config.yaml
num_attention_heads: 5
num_key_value_heads: 5
head_dim: 64
norm_place: "pre"
positions: "rope"
rope_fraction: 1.0
attn_scale: 0.15
init: "uniform"
init_std_o: 0.0234
init_std_down: 0.0
optimizer: "muon_variant"
lr_mult_up: 1.2
schedule: "wsd"
final_lr_fraction: 0.05
train_tokens: 378500000
MLP neurons of a small language model. Each row is named by its layer, matrix (gate and up: input weights) and neuron, and shows model dimensions 160-319. Each number is 128 + 32 x the weight over its row's rms, rounded and kept within 0 to 255. Numbers have three digits each. A neuron's up and down rows have the sign that makes its largest values positive.
A block is one neuron, or neurons of one layer that tend to fire together. After each block is what it responds to, as a language model described it from the Wikipedia text at the highest values.

L5.gate230:159130092160156151128165140140121124181095142157112165111106176102078065100083138149086086149164174117134179141075188160064105120133121102135149119188063114064133180122107138196149057121142136108168099114152162062180089127147048138141118072113143159160072142151127135098150128130150091085161096075137156106118104133151127118126173142065131125084138105184124127100116117070132146134104098141129121138103133107124083147145113144124070180165227153122125130110169143085153110069100126
L5.up230:121070111094123059109138181109122175145105131162138115144105148120102126133134108102075113095162161117161138128070188161110136080116135095142107115128152175107109161079105081149106108127152129132196077181128143128149116087116125144122127128093125119163140139099127172067117107137137131114101158095104130157119092142117127074104156124092140182111113101156097106177161045091156158108149116106127129108147073150111109088134127138117079129095197114069099129165156154087126133103166124
L5.gate742:139122128126115174045114171120137193137099138171098150122175114050081104100121141144157084142158171108172138149151116108160128129138132093150110072182147149137126127090084149135113150152134201156112112110178149064186106127070115128107166104163125146104134118127118158138140116146126101098108145091101122113162170102107098106061105122046211167072134130107123066156146102067173186152160152121157123120135156130134100157139159067125171166165159066065111147138141139097107131087168095
L5.up742:133152117160129103166154119103109113092155163073045196136098103126083169135059141149151088124134157137148188152096123137105138144084131192168129125159078141079118130076122137066179113180155138107090113141120157097121175122075131145105126076146169087143121147129134138192112114132125177166118139151088064127161122125085098124106189168096127145150156165155155107154092134079161119052148121186123122122164123081182184120245087155139149131116203138127087139160139103101104161133139163
L5.gate778:138097149151127156105119116106100201154090144208139097086143189145144129128121181123091147134139150115124116081052172143115065113144133083102157098134097145128131112106074099158143116120094107116148136076173096190129152123069127181129129088095144124145096133147098172067137106170118106146084126088185161094140110161173162091098165065092153173103095087138131090123146136117142104110159175113102136102135177151104155137124131094122100158154111128109171203176156159155160135163092129
L5.up778:110095133130126133128083099135152145085112180077086190114083133125101159170122105179148107081204094136179101050051161169093121151139109143148103122142157135119121169114179086178155110099126085105129124096151142123159141089134161165136162102156086162132052165160099121106148096167155193126087172106093186108128130139134101132163134097119159127136097111115161129162139128117151106208088130097177098111123133117163170174124130173082090184152123134165142191163187108094154130128157152
L5.gate1250:135146127128148129175143175180068098097132074109180118068150164083124078069149106186155134133170166113132101145125164108113208128130140104140111148130125147129147098126138120146126114139172049101125122140157112145110144109122100139146148153105176083143125134123142191105136135093090121138155111110111119108108177111105090141118115065110079160075100086116158161149148105066086169113160088098137190112174129085155115121110134124174118186175132094146127122170158119098114098123074121
L5.up1250:078069187091181176091127169112125174128075087182125097121079134095171147181107121147169182162139151149171132139132163145155142135104152127193108113165134135168134088141163148125110090142204164073142111080109046133144153104072117086075168111105097098175131158113123169166157121052136160105088126107120158140157140136116150132146117124162113139084129128153100066176173170057109123224154143128117095083139130140111142105098119139134140170147041044172139132126146168093120086127109110
Responds to: Noun-completing suffix pieces

L6.gate30:145133105182135147131134219108113127169123111121086200141140126135087112141107180134079077150107177184108142114116161086108121117106106124131156134128197147129082113150184082085180114116137117081170094119075147073147130113136110162077153149131150086096130155126123100129107126137137119073125141135150122125121147105157063064061161123115125136112111127095165095148149128083078107098182168071133173064122123139144142091172176166141158158136162181069126098198151142137211138156140116
L6.up30:073120147106142122132129083145144100128095154118105096176129126038072145119117175172191127073135136149135148152141171077128141104126139140170120205127157135106155190163180103110146128154166090083127167164097130110204079113183128065187115113159187159131072168158138132172097109126137095075097101176138110078157120104075155147161153133109129100091130164122161128109148106153170114107176126147088065128111132139120115131099142120122116115156107141129148135160140145124162073159204127
L6.gate79:085180130145134131157088090085160173126126130167115164093174132081124135135112161099103110118145133124107141138131112143081134079170109129133107089146107139146081194120102103136103165136179103098157154134175096121127109100127125108150090085108195043164147168065100054163116191160137127104159138121107130100082156147124081133089178184097091145092144095116147105112125161098130108111139127151099111118152195118170161142101151153084056113131136102047159097094108114109100121092104171
L6.up79:149039078152131121147125148143175092143157101119096169154125139139146120124127128141086123154178166115118133175122114119132124159113109078124105127130142120099098169135079145111075092060116146141194132163138137119105112076156167083118086107103111110141154109079165123119132151132090099144169110115098133112097035120107087162114117130103120125154118116154088147041117095091206113117106125124049178122131074166125132164030159117208083121181129072044073113176104121155142168139147106
L6.gate87:114134107112115116081106143149109200175114117125133084142131137153090139103173112188122147148132188108166150114148117103169121106123118107081108062135104154141165123051098126168143158152101099161139146131146127119147065185170092113186096127131190155131092152124153137124145093122171123133133175123141081133122109145177114115092056166130123128105129120102095158107062148103150124119125122187125145133089118111122132114113140094182108146168095128140114096161113166117151091105139100
L6.up87:107092206138145163115134128162131108124133134111078088062138147156123116166067124106115076083116131185123109177192124115084098105123150101128146170187149081088132112152199100183199159190151179191118170086133241108158142157133184128201136183129144089192086119155139134101123149128185140143106105087130146145139083132078104122127103098101176121116122128134104100142113068132126102094145143109090150147112138141143093113102097101113157114168153119110122101159143117123138052138149105
L6.gate129:174087147189106111166177156141141087139102137125151169131140129081122160125145118112069149163191138113152163118092139153130129144173095137132152099111149165153165108105148158171149145114100140130193089116129132090147122132090055093135114059109155095139100167112158079079151128147172042168145085119136184153110162169065125113136130067095134126118096146154126095087152181194117144142112128151128131133176120159090151129077106120174140139146145096162136170131156207109123129090124123
L6.up129:120160124151095102184166177174166144126112162140066113140174117176095160121189175130126141107154098089090159118141108105133130086126151112120168176088229093135144146088123137088054130098099149193095087084165151116115148076077220155101147132182105119117076167158166157153129210142114147094098050142133099089123114099135102180124135144100131150142195189113133135090160185136125126132154117089159211152136108108166174107127168174129128181128120160138150139180084120157187152109149143
L6.gate193:161136160110151122138133180129087121166097124148090119156105158064153160092074113110127115167153125134162123180163156162131141100150126136110222131100119112128207109147123101111176143161129105109141149115127165117139150142150157159105097150147136105142156122195134065154096168189182154124089102102134101065080084122119121141106100108112094120088118141054108134156121155194096136084131123168131139156129090158166130112140085145120152102123094192093079106138183165215125132116140118
L6.up193:110162173126124119109129074168098113152109172133160118129122161066161162180190113130149093157154133179170157139089103122149190122133128131109161133201139125088161119129093151118143084138135129122170175067139108151135092123144151097149108135102113095138081124134148081131159124136132149109165118163084103137108161153147135128153131150112145158115163159125143124136135181124092155118196143114096125154148168104136146075133085128055153150066133186063070188135120181142145156089097136
L6.gate231:124089168146139148177121150132108180152173124169159156155080182173144052137116090118134085132167169111076174139181119179097156078191093125141120187135138129145138122133122126123057111103137113181126087170099130125105098172125105085224121100105155123111097143118089162123149079141148152166108133174139103185164087160143146042099112106120097165157075090097097072125160159151187152136167133089109097065218079148114162062171109128145122150176148118118126102091160127044163132101094089
L6.up231:156185138156165092126143136126115123094060062102092167164123125131143132156133126159095102134132145074086136107163110088090155168147050108114104102177115113126115084125136152112044151167123106118122150103114112111140147143083140077179110101152238124116153086118140161083171167117164082169125113099131110077079192160154169109103118136120133186156071178159149152138150087077152128179144084124144097176171107164102162117116125157127102158107155164171104076175152175141125124082154135
L6.gate258:092069149104121130105113142082105172203201100151146120165148179079136074139134119123145112109153109081172129182098134172127098098130114138142111176129127153142145201161093156090142068169160144127104159123084141083126108108126107134110110117023123100103144150122106160117104162094168096167148094075155101195097150137158140140133072089151096117123091143150135064113162179105121150114102099129090108129157170198122124173056100103147133113074080155137109123090124128144113107138107152
L6.up258:133112153115109120064114165187115169204087053123181129066129124119119112124166116134133147085143123144152141180151123111176104155193067109122152214090191131158126077136120086119107090164168102107098159128147158144138106092129177155131105172150072109089117134134127128051174129102157056095104122119176111130140141090164103133106149071114081140090112078139109104125136097131152135182116162096101114113140100132125131191093123148082140126136136168060140094080115156096109167148124196
L6.gate275:145084122156114131131152146122114093148110156131108199128132103137135133165126095118053055178192132148186108123104090169130122140119078131139092101144135160110144115024076157137111139125129165137203057092128160090152096100120108101116093111119104127080147171176100123065158131178072090163110135103092171131128164123098147092091097101095142163154079142071120144106116063105110090093143158127114121130181112174119103100108110149175154178194163105091083094158074182111115119083085102
L6.up275:152145150148130144082143182101130130140130170126140109124151065125164045164110171158094141175145174123181130228123105119127095134154084066087153143160186099106076164115164166106165101094146155129132188141137100133151092144088077120117131133113125109087113144102118120089127102097139074152078069124177129106099132186171151159132132143209103141037119129109120105135111133128164099116096081156123083133117165170127117075137136123071130147096082142149128134090110113167132137124108160
L6.gate317:107143129096093121106146164121088142142089118115144161121099200120098108168125129138179146161169221091117077164196085103122130102103106164097143187108122160116143113103166105089085164159156168108164159138183166163104108093155097067144100166132119109163139130110108135117095112093102132126152143142131124125127099127160111133141107161141054142148140144110160136153136119115127154183115140150169071120166099137132101164115129132078087153157148111084133178151122163101135127066161122
L6.up317:115127092155198089144110145135089128071122130148077157144134155148136110121171121130121124163146124117119143106103084093109103128136122076125070167144194166137137094081214143108124155144138123100092092090132129096157163123118096087125105126156099167144101109141171084094151134078089110088144162138047118100114200098138115200086139149195140074124111112105110095123137099120123149175077108072125156190125165060124126142121144193141135122148123119098115078092192093105168143229099131
L6.gate591:139136142141090077140122108122104116143137140132143154142182116101139128133154158153133095186146194146169102181115080162108132142132139038094102126101171073114203098045132085067110150072143146110176120116172156151065071102129111171101068103157126110124179100138193088107157105136116142147149078141110092089114139109155168060086093128105116131109105158111092132108123142148114111071149089171150084107132183130134139125072148118125134119171185113177108084163133140119172167089110080
L6.up591:163114123203180064144180172142131130213123108135158102127159169144165115110094156132135093160203152120197149120121130154082118109096131074141177134160096168155151075135142139083143143128123116094120092116133130091159105076096130114125098141127148095113126086207144165081115114151115133054109112120145149056169152124145138162113134103099158132173143100088097127135138107071139124136133184189154116168123075110111143149079124082122110127137166152143108091099166207107136086105179087
L6.gate712:135162126107141091125116156105112122139125113211151113186116171149113145100123129189070134155169067136135131085112108092092162142152115123134120065166179139142123135118196118089075176070153128184102104172102107149081049139098136117125115149072151104157140087127134219118057120150096132129110064128122177124082150177173084113143086136088180211068148148062126116091075120119201100090105145135089117107179142124056082090116165121155174129109150118098114126167143150134059090106105152
L6.up712:152168114092140153126099142145120143101116077119118144155082093129113171131104144215144120144170119101129126111164115152105151100118137148143114149197072098139092157119118127153156147110174148121134114092119111120158097134123129143128163057098119144112113120077102102189182132095174106124179146152123140194149122109101175114151121088151147121138137089081103133148152104112129120144119182111144044087132142107052144185166150173145129092088159170166124163160119138056099079088097113
L6.gate826:133144143145233149115191130080111071172087153136104143195119111109131099123156110125106146150095181080137168111156119143103118142152138098145101120114149130154167133101144067117149100124159175201127142116115136128108145121097064133091141080144172161148148185089214095114129139167212111113127146069146129110107148061141157165123176171100093151131078126159086143110148083196157214101140104110094153124187145165099136110147143145132201175107150074112075053156156146123107093142137055
L6.up826:129171217121144140096181146159137130126180106156099158136163137104075143141183120132125108119097174123100156090144167121149105121053074113137148103202116121103113094091126126134168085088117148084126153135135153147137168110149199139047117142154086144090110091134133130141091136174185177141126156120136099087105172137186168099058122112130094104092114144129132123125142130126147117119104119152161124065137165148154124136108199138145206165177107162089102065108115122126145118064125122
L6.gate917:114128132111165147104119115112172115179140104137131112137112141118141074131136204124074100115153098146098109132151140111123105120096082126140155144141109141117176154152200111158116110112156185153093114090138131094106112029144112139126127115107147061081072149088169157146114090097121101116090180142115088134119155153137161179111086141099142142095157121152102098202100177087134132104175135120137097135160086082194087120105141130080203185111094132174082142117117178132128133088087096
L6.up917:132121162157128127089134163171148162109126152150057069139100107120153144060051148160186109119177136158133073069143102194117112148069096110161145123192132178092142128173133128101094159113135132136106088117083170169133117107122074127153130119156125107114073124090135110132087076115163140115141112120139073171128111124119121107121189147117127090125123080168075136163131120052104091141124099143139145157184151112137110065154132145129137086136130093128178095121126105131135113127056150
L6.gate999:156097137156137109150128123110133153184087131137112086098124127173097041076110116146106087136148244161137141119126063130149085094089118158127161137146141208192118082150120121117142161118135127140112159166122123107123134118104167134182146149091158104113102088110073100171135192092153147191106078134102132127159136094162146120150140085129165141099090081108114135113134154158060049144205170152119164144143096197111148088119134143137102071127165140222156163155099128185142163112164158
L6.up999:128119134150170133100119145122095127159115156164073112139118161152113093097144150134125100148167128205076119136187158092112172151124098114152173193132107071132122087097152114149172096139041102105155117069188089096113130138196171182075130112108049146133105147125109132138100126097097114187150101131101125159146113112172122115077124177126110096111118158064114157143182106127142139132208089147097204098154162148104128138125122131075139131155136165160138173088135188128067106133103118
L6.gate1188:117118074146148144131122126118119148109078102137110159110122145185113183142192170125160071135162126085128080057079086122168105148101153088137142131198144106106155116119201173147114115110161112103141104145123090090110110108157077139122174154120084170207078153112170171137114098118109144116152161119159133108098087071165161108168172118066115148139127094098117138183123110084134168146130146158073114190105133162199123149131124121166101129200178070078131087165087166149123166121107140
L6.up1188:133108110140157138140162120124094187153109164077154118135145173161147104135073141134166061100150114132189091116138127090093106160165146126129108193088170080097138136089204147125140135131171135087123088161120112093149080150119121128120125147107097184138127146143150104190146107103165143105165188129120120036130181066149171068172143117095080147107105130109112137104125178062155103150104139089128147177133159165147127171149164129185079141194099101160085129163077186100107149109125173
L6.gate1234:175153093124139094085120140122116142135143107172158161144143088135180144161107147118152171148126117199226084120114149146172136111146074086189113118172102142176148191105119155103114135143188121130146115163074111140158102104134103102091092126122113118085180136125052150090071056145188084113108087137154193180152127114192122127122120117084054147097115131097205137185112083106207184112191055125128160057220097132149098132129118086149117197094116167185128167079115199196108131145101099
L6.up1234:134101141131098095154146183146120088110159111146125112084106141117125167090123109054165142117128167116184167098148157112137090085132118127132155130146197173164126157122181138165083148176123090160127137095124147141155170062093138154045124129171130111176113147149115113128116128115154122100169155067143134146138119100143093146153166066166110168161144084120163121093092072126179098097110055093067195110187115162140132113144168148096119104168187137142137107083164142159087139126133167
Responds to: Action-word stems before complements

L4.gate1089:074140119131143144124144179081106162109115151085112148131137102112121145090107062095138140131122104151190114149132160145131139129150134152122145122040144148107136130221168129058129123118175123118107115134137141141197134111122129131127159227151160107199187093112185100176123121107081127156101171147109191136143123116082113143106121118141080112105168109115135144089170187070133109135149112124052098155109143095177139164166061142161113131143084141121141091165167144153141158094129090
L4.up1089:139077098151169124099075174131188161098152103102148113146132111112087162108165048119136136200098141165070122132125115114180091134170093129160097155140167099093140118175134118171110080102129114122114123105124121123132038092150107123142124140181118175158157079111117119131043172108085094152109125122115153175075145120130110095110166129075098161043106103117130127138160036078168174143148093144106108138105151146175085091067087090092123114147106178181146109192150126097042091118150144
Responds to: Surname final pieces

L4.gate1275:087105114111204160103058145126122190144119118117044164081124189166125148154149133183181104140169166101150134110107127147099136113119106186130095162126121165133195089127108174113156142138183121138187125129114194071125045089132137148147125119114157121157031143140116105154118165090162083056110179100071080139136093089136123072167157101141105138071085127114121139113106121091106156122127115132107140140078126144201110118194155161121064173163119134106137067163143152153109076126060138
L4.up1275:090135105144181173124090143065099156116092082190123116127130097098077161153097193166143070088148178101124134101156193160105130100135136170118105132123139168153165114126118122128135043104225130087117114129074109098173095159102090112134138090127150068127126151134142146094173117149129131080069140088067155112089119105123140102097153135103150130098153092113071118157118114104106121069102096141124094093163148153163093131138105147094062107124129141133146089127122105084195127122100180
Responds to: Noun-completing suffixes

L6.gate2:136139064138140169129131150144118148145178082164152180135121151076088167071141163102153168128100112079127113160152034160110101125073120108142161131105137126041143085116157202166114169177161162144159069110154120105116116121136049161158134185116163128147134123135155134141087173196090122157071104143081137119096142212084145139162137134173097136163140158158134177120136149178102160122136084153123096124099087100171126085142090120138141148127145071096174135144146141080185115099141134
L6.up2:166136080164127140146135136126140155123127155110127144126095157120098130152143141133106137155110143076146153120122091164176097136195123139143152086100172178144084071101104125102139204132137150184130119094162165113189177140131159150106136137160076127164144100148203094136115206111141174187152110175139160118105134098138125151138124107108127072135109121145132141105127116191145090114118160178118155145071114087100090118193088116086114138149094078100117074135204143127131179187124144
L6.gate21:201145110151092142116136136113142151071120155093140096070112170143143187088171119120155172114142079164162180157108109113170150126130175150128083097131108128099167121161014148115163082161178141083096142104079109067095150119116143150123128065132147142100138084142142141112122203079128119167189086099162135208104064129136076173145073117172147152167113126132172115133111086151127131171123121198129097129106080052149081145154086119147147114115150150168091119121086158174169150093053140
L6.up21:134144095151145165137095167106164131131144129138109126123066163128101161138111145208132131098184109120147076127123119174060106101102166108155135159117116200126144126098140028116126154189149195122163101092155101175155067162162174165138108151073109159106150111079158150096136124121096162133154144159083119152116133186141150121128047089136100054159103129076045196084107149118126152116085116094151122088089069212127123081139165183101129071150163118121146144211152147140122105211152119
L6.gate80:175153141146154165116123184102116092115139126186115137133130129134172193093205077099097150113092107074134116117146127183162114115093113154166116177139115141078081151103070125130121079149134060087128072070111162096110107132138170133166157140129103010121118152093125064073097137117086092175104130125110124163117108115078076110136145138106110132111134128153137154096161130111087112107146157149141132143076130145119118154126109128099141162135092110124132085151111147170125144138146139
L6.up80:104105132132127098167168145128142168117150099092125121102134090148190198112180127088131149109119114091128141099117150129139148132054134147093111080062182142092162100144188118149095118158166120146165116115105085077077114123140091139127128187106141188120155133130119135160077167162168099115117137102107141156089105183117166145089144086126121171183114117153137079084149113120068124112133166106172131155124081146148135118135130115156098059198140094145138122090152178151144134100085150
L6.gate160:132115115127155149112164138107190131116101111126172157089129151115099141088103110147104134149137164133119120203095191145147148161104208108141089163153140134148155179111145091147140059132191173064111115093114166103080161101159044150132095156091126084081152168081110068117157146132130124132137149089109150121127154134136167173150079110114130150191145173185140137111109083116080129111127098105158122144094166146109114115113091123132153134100126103120062121193112131119088125193073154
L6.up160:106156138135138122148111095124144080141138101081112125148109122121124107105180151172136133108169057191205192145120148150135154131119130196119128133098125064062114165111141091143160174084205144133112147119098110103116113117110158154187092164156143132124121062126120075100148183105145103164051111140197151159132129099105186135178128094108117127067042180109138103106140158117113172090160149175151073110138128155101138125102105161058166160119144095149150115168176118138170105124087082
L6.gate286:124132128211093104135109124088171165084102121202132173139085197140122080117117102190043101068102169134106137145131121160114155165153106125162079141118137121126141051129116152145058102147157137144122145114113117167135127207092137114116109112156128094129141081099143130186144152161105148112138135156133148097112133148155156125171156152090172057162131109109127100101068147166179124088112202118128163139085101103186136141143141164067165153196120114110157103134182105125180129122090118
L6.up286:122143139095093123144160160169145153186088152106104118169131115085198135089170102140108132122148144117098136097155140207122139189180130139107127134093196094213099071130134052117103142171131182185126151140113128118087108126133097119095116108121103130156207093131133161125156139128091140145144104164069129099183133064127117156113170110072152119140081119132129093079111119097136155115170142168138158074151108150124140121114097083114137078105112041161148178144150125141105094109093109
L6.gate321:154148160094073093169128190141100104138103142102111152075125105128171156137153141153115172118146073114147141136098124155147153169139118123049102152077156050204137055123135108133123174168196168147161136112208150144156140122139089139109127116149042138123147165049090135142084148097066093131114147171141126152116107056093184102167067108110143121120091122100070098094112141143119171144068141131115207155130117135059110132122112120141117077142163108145119096127125138169112115065132100
L6.up321:138169148159142173140176089111143107171129133113095135101152119124120085158072111107179116168117096186130178152123111137150124093095113166181144120181139162150138090109115115099134165125208141151114135134192141104124095096161183115123162159140169123155148083128103081123136138157082164163119171105129133105172126193174121148149108139116155192095075127142107180094093123092114169114112138089143097110151096142134125138140058119117094146186103139119086112085125136137147135151039143
L6.gate380:137151141093131138136107211109128210073121122099156141140143135057153107152131169100100113111102139135187072170100082108149154127145165136126089082133167134136091162151130131185075128129082169163129132141134135127108120092137135123119122112153151114156199109125168101089077156137097103127170108122165139133072050107146110045147107095149134097102137092095092119088083123125153132128134143184098092168145149176115107104138099116162122113130135174161116144080112174124188128057152092
L6.up380:133123103126136094131100124126104125108046111099080147127182118134163202143147116112178130106108108100101164162099176155109186131117140109086156119153081147162126152137172096151141180165171152129158155164159114116115090121128111100081135176164126152099111121100116122127107141127093218120076127179116148163076133158132121118093116165140106070154190173117112123115108109122142088176124153184083126157162103121184104157078128097189091168111139149080101107172161085071100165115111099
L6.gate384:121132108168088123107119137087127199103138144137132102090111168138073165122125205124149145137121158113137139129110137109109167115102074144046122143076130136134138040158082101149140124118184125137076074122170156181051136222127075130078086105103137128091188125152115100139178112111101177156128158084096152086132136115046154140132166098144124133111177117109092177077122139138131079222102089192093137094140162120136133088146112135153135115153100135125134164197188116118109143172065089
L6.up384:132098111117103087150144164182135136130095119160098099113094157126086132092073079169123115110063115121074143120157108155072084170145114112142154066100158086142099054123175141168150096139121136097168120182143191147148132154105114099067147062092087150155155077182123100071097118140103081168131081140104119109166119116160140145147182166059107118157150119128115120098173148110074095144155162163116117169118133154119055159080179138175141098134075089123185143193165128114104150105112123
L6.gate662:115077133155168143129094137122135098108165126103116174093176102098152142111073101133145117136139127157092207118157084114122163138137152083074108095153173159124160122097115089183131154131177160160078127126118147087131150136136129201196134166091139134130145094119155093094117174117117076114195142131120094117130119154131108086133157121098098119124093144071096122142142153179127135184180079160131183162129081146114111147117124180088156100145156089155135072135128111148077096107117117
L6.up662:068207095132078184112136141140150205093122131090124178137117151160136169102117139069161079064153122160127162138092099142148115118182192075152170124136135041106123184128154143110155079165103239121110116129132168127104156173149167169156132108122106108092108160137084147148080114091117048157101121086121127125068113154184116151087142120117140153119107104083151073135096117151123109167118109111129108151129148139105216106119150125107098190082127113152147119161175130116153162069082085
L6.gate677:191141133105096122075194122106139142132149115181174175103186146106153115097137174180183182192156114094154094073106065110160136138132092118094154148084169150104096135070119128097153134152116106050161147072115100173143090165132142086137068189156143169147115102131129158103115064096113105092129115156126199120142101179141119080140111060135115079142116059121169126076169092167107097119148156107096118123150139106070098168049093121124157105163186129119156095065157125089168094181110111
L6.up677:083164119129114186181095132072102105108099194168133080111152158049114104174133097150034126184067101088147111111125132113147144142151158110128093101122173148089162148149127082128124144180135189093088086085154117206157151124116119129174115083140119146146104131147172129146142107106105108096094142119143139156124154173170122117111145074169140067157103139134139125113071162119145142164107079190140123144111166129151184100132067098132109167088094068120132211142158134146114118114080112
L6.gate853:159114160100108173128112147134135107122074185087112108146180156128076147130083142194063132156168191125099188100131175121157133114142122084193175189144149192084088134123081172081136122177141108082092147123111112124163124115050102079106110114141169118167125094138136131144098114113117149090101154103136122163173088200097129139159102107136122123141087142173113124168099133067130139149096068117168114105166131148107058141098096083184139126172121100097096163130142170114111142102164136
L6.up853:178127113153129140118093142086135130110084110137140156093178071098141133137066128137064123166175104092166139084147153140150160176136105124158136099181175095182112165125120146126156134181125144133126154224178116157149140152110146128119154150080124114137141127143152180114070167084129137111089211174128135144147112084145133174117101145115084093145161085120055074165141141153104144088121140157139138080096123134129147118143099114137117125170089120105181119104107121082130139151139146
L6.gate881:115148153120147150093112123110106100100128188149149153101163168077169118134204149101139087074138158107122097117144110121118097174112178150120100141091113123099085106157149129161125133127108095116155180076168120120197112168178166133097115146119116098115138176150157163163117113117139163129128119122137145069153079090094146162148103135119118106166134125090114123171173160135176157127126156171056052121100171172105083134130107087078110100134162088078127145139125130143132173183121122
L6.up881:100124155158111139095107108119129141130096195192105111101156099077144169148117203183070119169131117093097125048110061103113189132150157092096115090121111129197124100138165146126141109149139160059103133086114074074183145171136104098085082183119101112142125162110109152149072145179117143149092120172139137200074124128068167116175127139069114073116120052137110101143118134120130145160127201163180164154150157116147169170153124103144066158152138116141106058137167116106127121138117141
L6.gate921:179114117171185114158111121149148151081142085129030165135103159115070129145168146081124173183156132115126124119118167100107169160145116128138144075136086187154106085116134144116148150152177208186163168120069123093188147123156078133103122102147163209175161127099179067112074141148196135119154101065089169115123120079166115104095125167119115112134143112132152168156180084142127171122137097108143099103138136182113081076138137080113131120094153121091110081146128109101150131102191120
L6.up921:148085196040095155097096146103145205097157103051150111153137145138128107088149150069118165099132110068113164138140068139074108113078134128128099180053171118148104133119163113105120107178180149137113136114117078145100164176123143162109159065081124115089130124141109139077147140173110150173151166154119147117160082089150140175168117123126100078144106146115130064107158119121119147125210107108118070142132113140103088159113132111152141150133138101195123137108132071117181120181075142
L6.gate944:141135067122124133164139138101171141134140154077079083169136126099086157162147136126107168110154121116117137154066114143079124139152142142131166126076121155169092174152165134089118130085186151163075108134116121141098160135164107074062144161119069192154128132117169163126158144152082121086121087196131195082139087125173113102125157136145111121100171054161158160113096124119142086182180173157131076077119126095139107090134127082097083130121113177077128118161124174134139165110134122
L6.up944:069137106141149124122113135157112130125123110150088139156156190083149139125178171046096093094136123121178083101115141122058162165135176130177167134108139126113131077111193109152101160139172092156136126147135085160118094125100101114078132099052133149107103139133138149161062155151145177154112164086111132129113133138136099142145118080122092100172126137111152125136107075152093152096162154109126127085114103139121103142090142161139189148133127059127133146149138145152186065111137124
L6.gate1052:132166119092162090066152124086129168160143125174140149135156158170152081176173146100111152142130130123134103102148162113083154105125144098095119129133154129120104108164082093127084120162125140140134153150158169174132112169135170186169099171170114127106169148147158107155127125143069124137113157135075122151124112062147132150141138132141153148122089120129147086110047104079089138174108153143075164137170145100110084126118104114145107186102185078134131123093145195131110169190102104
L6.up1052:104086173122075160123096125136055175142132113167133114147136155186144143100130160131147119135125144184109127148107142049114099121105137187153153187107167133143113152157125163145110094128075148152109073166175131066144123125142098117126125171128125195198142067145174130108128196128083126170158087138140119139104113102111127114145079062110141102115054114101147151109058153079131159123127137124172199198162106157115089086104137086130087103110167124073156128155159107128043128135107191
L6.gate1080:097171144117204105159088106167175127102123118126072112125120162079107167178115121157131173182053120094148099124123104092140107096131094104078164132072129101084105054092116137120136121151099083089136096132116127178093121144077156118146048100138162119133143151163153128124194127118145098148098165171113131144131130082153166126167116113154131079121125125120103094147201126149099117100155129142163103154149088179106153126141090078103163116142122108193122153079130123058141140095082121
L6.up1080:077134133175171129108081160146083139133177116132071105095169139117077160092084191174102110135120112173100113131100132149070127134132080116139134161079143095068137143108212052160149199158147068120121155158115108143121139138054235138100097126068072178100108096136135192084164127167111155151118075139080080091134075129110105104129163061119147107129139130134134173120134137130081169127164165116091132179209157116097097107097166157143156106174143140136134084129144140111140138144159117
Responds to: Mid-word surname fragments

L5.gate27:105134152172131109124187152106103136110108096075125106098130092148117123112112123121173225059133062171134134117095162162164066135099144111113152121124210116108082166097149093133149087170163104162110141140083123177114168148152169151162135109116065171127078125146110065115115113097093097174183093127136105077097152142151132123149113135150104166180158112154125118122169097120172133119107111191057077105134120103090072130128110168113106161059161092069134115177163125120176168104113121
L5.up27:145143125124137119166119134078109160070130180078166140172184110119130129134100119133208137065173140128133135122156185141102067096114122148181197161077148182079125161088186074134197115180102131148122099125083092109182108183123147182097100115074119073212179179074115084099097138099114118140159155128118142105186069141055119102139133120099127131126092129133143128120114073130110133103158067160075146131081130135160147147112157160082076139088136160079124086152137126119102140092145130
L5.gate721:127179153105118120222149157122090069113071136093129141114123142117107166110142096146157155130104101102101108127155180158094155146186096107144160159078129167090109066163104183139100110165127100136148163125141095077144073126102089181097128115255113111179117072163104057148107152128125198131143175170142128141095147128064111118122150134103140106108110149144107091101120127167137210138113123130100123138110104167078146120131107125120103123153146062071109110114133126163055102110092138
L5.up721:158095148124117091113073100150129081146166104140108116126120142133139121207175075168102103146149134127133095117151124148110168113132159124096127095125160140157112097175206190121090114194144100107098201183112105092171128126146053148136128167160137164113093106134123055123112100088088058152134206184111126090131133128130094083146166110152055086156108213131119107137123111140149143148068149121081067192189150122146164146139101121111089139108158125167152119138174113159122108107080103
L5.gate932:162150080118114169156180188082120156141166187137141151106104145171093155140207148164081129175117058109114069083136106124140128083121094099184126173098133127095034094143136175128114146161138135138111075135116156116103109143056073109139083150080074173068160120072091096089138147109068106156148164134121130091132131163095142161158104110117076142105117129131166156084164169111139125129119123170112119170112119102128112074110080121123124113151152138122066093104171093141146141141130118
L5.up932:167133115107140155102141172132129156134123117150158140102162147134120164153084126133141101152187116143078075159152062133175176150166078155075186121135176145096119146136112161121129193123119146127102140198106153085172104146121097147173115162173127151119129166172123073122181128125071081101172172144139167122164088155122168094069098165072126140165106121146144132139132135159093132135149094097094135114132112184104096112070105184151163134172134112147091158141112113107127107135105149
L5.gate987:112104123117090106113117127123122081095114145144153143107119173091117085147125096171181155126089102081081092074067093129145112177122174145133098158104203119112103105104071145105168097137174104130169097128102133095079210101150128093117100126119143078145153130086160182077121079122154139101119151146152132148110075110145191135088160165104120168142199138078123099122083157138105093118118141153166100114149138137137107062184171085165125187157142121119145137112151141137137048174101126
L5.up987:156148097179133112114119140149149167104137094145189152125103143110103098093146167139112122143141096077163137112147076166100125134183140091071136061101159130105146088162144115113071112162125153137146128182109171149123124086176180119071142164114123087111216139119202140157136078132091126130078073147097193140120142142105177128109109101103103144056117123117157107115152102189111183124109120140118120150115099167142158164134081081149100196176132096164130142105147120129119155138154137
Responds to: Slavic surname suffix pieces